From a checkpoint of a small transformer trained on Wikipedia: 11 layers.
MLP neurons of a small language model. Each row is named by its layer, matrix (up: input weights; down: output weights) and neuron, and shows model dimensions 16-111. Each number is 128 + 24 x the weight over its row's rms, rounded and kept within 0 to 255. Numbers have three digits each.
A block is one neuron, or neurons of one layer that tend to fire together. After each block is what it responds to, as a language model described it from the Wikipedia text at the highest values.

L3.up153:102137115085120134132125140124093118161126106111133130129132125118140148087101134136103082131158108149121084110130146147108170166114181143077123108136072143128120111116096146103134122152133113120100126148165100090125116092143116076162104140123086164139119184120119145094143158130142135129
L3.down153:130101177100136150139107135093118111082129133149128112083151101139103123108131169108075138139119152141151146150083165154103124082112116157136129125145131100124149107169130076117149183128117094094116140155146099157119164127118145188125134149112174098140121134145152104100119123123179106138
L3.up418:139123099110160127154144131152118165160147135114179120101097077165119119167132150174132116148137171117140148131152165118152128156146157139132148116125124148125141150145176142129096163103135158141121192116103128100138133138141121090122143158121096177123122130147177148110110156144122112156
L3.down418:120142097132147127114147130161136152134098126112158145142172115112116119132112154148111104097151099160139114127141141128101147140145170159181165117124113120066104136146109135141095118135132096089151127146135116136111137116152105115129172094118126131167151174150092118123147135125138133076
L3.up1216:117133130099131121156107139138102131158158131125149092163151044148119137107107157131117114108110127136117101179114153117132125166155128115129130135129106127149157128098139135159129141066114088128090090142096087102129074174144114152090121121100117144159144181120166142117164113124096116110
L3.down1216:135111125120091145114126148144168154126130112138135119118167107123064126144155160135106130163125138114133182087093132089116157128153141118112151117093150127140082143112118117127137096109138150139124131149158130175100116128100131097118150094143119146090108127122138083151149143137158158152
L3.up1285:128155105093100137162065162154054151133146162152153090081111130129127153124134182171057123127144145086116137080158091119134120130118155162128152113145109155101109153083152104135151138083115087159167126170146152121106129130123135110099132147121097133128109136116157131155142122105132134103
L3.down1285:129120157147130082106151098117169124155130100126169136166120148180158122114145126146143107114168130125112181081137149103142137126110124139144120089091160173169100092175128107130158124133137092115132156133182118109166069122150183123133140097125166113109126134137124145110130096140154126115
Word-piece tokens that begin a word's stem right after a prefix such as un-, dis-, re- or over-, as in un|leashing, un|stable, re|hearing.

L8.up697:136147135118155109135079140093153110125127155116127095123121146098146115087142083128063158142142136097156129136135181145115130122117156118139109151124150156109161151120115136140167128130096113148142089052152125106155117136131145104144139108130150155129159150124129124104140091137150161100
L8.down697:095090108121128136142137131105140143140115084107132122127172148116132127115130142131123097110144104132097099117146099082161152156140053128123125089132085096127134141123139099112141086115133120144107076128082128113145138110129119085096146099133139136145132132143128152121121091122161131126
L8.up1031:097132099095151140110104133119121149128153129119142107122153136111139120159108134109097133091130139094144138119154142159126105134132114136153143128127114133123084091141083121147137112163164129148157117156138099143128097099202140132136133110124121158167117133072083117100146094112100074137
L8.down1031:156181156134116128090139127145098116164135121130127143174144140152133153129188124098144112126132155092143119134099127141127098138156161123134121143121121108136114135140146164084139134154150107101078131130142114115150156137141119105140120129151159118116075094154148143100133127132119177101
L8.up1215:116093105118106134146116111127100159118109117152111099114122116125128112111109151151116133124104145133112108127097120098149114117120177143084105116101143128138160143141117071096147155110109127118133105143123084077130123105139086119193115130148172155089129132113140082072139089165114160153
L8.down1215:143116177159109150123170138128134179157147148171129141100158115118116143131109166186086128134112126131106114123123155085107149144135101118170148137129118166087117135090119138159099136126090113121120150103136126149137126160103124150140120120157103132097131123161119136127158093127092136118
L8.up1349:058108145141152140167084118120140100144157123168144147141135145122177137151126108161108141110133105105122172108121163097120135152151113128117109109137146095115134121157121107153056125104144121161137149151174124121128141138108092152134142092120105094128167120148109113106109115129121112104
L8.down1349:109120159101145171140147167127119137140110136137147110076097161149116125104121152141114131152139164121102130129116056127122157123120121131129145137142145137122134155133130151154106119158123161115104122147139146067145108107162111116081140093141092156094147138142133120106130077126088072085
Short consonant-led pieces inside longer words, often at a compound or morpheme boundary, e.g. Roos-ev-elt, snow-sh-oes, Wheel-b-ase, lik-ew-ise.

L3.up332:131125093155148114131145112137077108134120167102117124095130128109131134108124133133161164105142109155150118152096131134096123157177087129147094135124109136092194121107107125101136078123107056138110099123160144125151141153124158125170131116125168098115159131099133121114075132114162165149
L3.down332:141122144108105132153139096113135101112133132128109144143155158098113140132155161105159132144146146139095122094159102136129111103149184141070144108125153105101107142159089141134121152133098170155159159068098139157106156129135138114126128147126137133149091164157121108116128121112129087099
L3.up490:114111107163127135145109119098153109164114128114138131116154086152148102161112100096140110172145116102167117103132106129114144146138135142165137134178157146141147160064155091160134095104110106138142126106141090105099095151165145108138153171124090108142141125146131130144114159131152123093
L3.down490:139129115172130060124112154169124126138137091148105149101133165113101128127159152109117106106121159123149098125116178104092137103081154089090137140159080092108121152136068123110101156129148154139120149164126129154193102161092150102143097106109152120083140110158131097091147122109111145068
L3.up830:138099166119127121094118146101148100147135168135130109114163160103092146115152136132102107151162129052137160105144102125083127112157137155158129134098148116127127207149144132133172152122146106137155113121180128130134088223118168123138118124130147110135103124095115070107141146114131151103
L3.down830:118092160182084132135128148168119146120074107098123150108115128139118129130118113104163111144112118132157079132101179079114113138134130092103107148199112115146131087133090106101087158109141147167129130143138155136126144135161137098136132137143105073141152120144144134126130177132169086115
L3.up1359:127074132138113094152077140129136140116105125136136116127164121136124130117131145134113100103151141101110162138156138128097138171131134170117153128100126090153110130031142068136095141106152114177134136132116120103118119128134155110067141146104059130098116128117135133133104162126134149102
L3.down1359:130104113157112120128123161131084081087182155074130158118063105130130170122109126116121156131141080149115090139114103133135102141147129126160138166178112130129119083139104118143148147107105166100128127139134059118136145135112121163146148129120171152126127104151119118135159108122145088146
Suffix tokens that finish a word split across tokens, such as -ed, -ing, -ate, -al, in expository prose: concern-ed, system-atic, passion-ate.

L8.up70:141121115131080091162152130101128153120153116100124105113135110133146129127137131155110116140174199181149138144112103125118126131112144154134125164171124134103104158122126091145128151155086139151073118109126119111135139180065152091117122121104103113099101151119176092117125134107126105141
L8.down70:129110114049189123153114116133135153096078095143119106090139145152113175126107101103161181120111120148122130119179167165152131104141143121139092137119130112084103161118104117123119140159135100130147124114159156137134151123102127148176124109113139097140133137138139122108146094120106120117
L8.up413:133109116144117106128110163144156167095119158132123149141121110171114098108129165109123100131127140149112114129145105131058126156145132129095128112166106118130145164130103118156142142149150112150147105101142124133110110153133159092143100131080134114134123102083170122128104061089131120098
L8.down413:116134119096096124129132077152166103133126169122135130149156100126114161172148102108096125167166146073129140129095116111148115119122147156126108119085170133148138118121136134122111092119127118144135124155105105173131124109119120135190142152116152146183104167101097129109127152171125146139
L8.up592:170122063133147145142127130140122137113114146132144152158171136145145147121156108135153105119110139154131128167106163086106115145141150111141141141119142141147134141144111121127163132080110109116107134095133101137165174162112134100105117143074089088184136150138136146101134106107102125116
L8.down592:126134082134140111094127096145116178101145184149146100147129119127115133133113137099105095146130057171106106136117110121138137118149103156099098122152145102130139117089099131128161111116121128075138132057135156124082097137134154100118144126123140132103090101122097101093185111121117075134
L8.up888:150102135104107124165129121126109095140158113132160105138131133124143134128117127104145113130146093108084090092158127111108140111141109138113124122119135141144147146103145101099116113096070144179151113127173120115117104169116182110098173116149074113139140143124135102129164142146127150093
L8.down888:168182108123089104146111139143159000154097115122086097149105128111153108136151156123173096115143104131172153130129104116100161114193155100135122153137136090148130131139099123125126119128146168139135137144160156129139143152151153094139112099094110112139097135146083098136152107127116086132
Adjectives or quantifiers, often the later piece of a split word, that grade the noun after them, e.g. critical praise, little variation, fierce clashes.

L4.up841:152117108120097135117087094138083121135121123091146117155102123125116138120128151125141172122102143113134131141128123127084171121090125138145154097132130167094122154097110146133190134118120083130098169082147145157138149124135152110151117104113154132166125152148138193100118149136128146106
L4.down841:165131112115140136122151135122101129142155136155121132080125100129140143128144138117128120169160174112133161145103132077168154131128136150125155129162110126096161125116098152133112139157166149115148172149139164145120092107145145106139191142135094140137125115120128118185146131126126119109
Short subword fragments in the middle of a word split into pieces, often just after a first letter or prefix, as in post-m-ortem, Thanks-g-iving, Sc-r-utiny.

L4.up54:092136091106120117138140124088093120191140111106126107117124134110126140111102145133091113138149104159127109112172138121081137130135135121142098116138104159132151167097098120156127160128112155160166145112119155124092131138137130097121147110173103161154131137123152100123101145124160161143
L4.down54:131133146149121119121131141117157094134048108126113151159124134125161139151132105092147094151082104119138121147139124134149132158139154087109140147114102061156133151132135155145096117166134158107115102073204104122162144171123147116128120133152136103162090126130115130123110146131135078088
Adjectives in noun phrases after a, an, or the, firing on the word's last piece or on a whole-word adjective, such as remark-able, biz-arre, vast, important.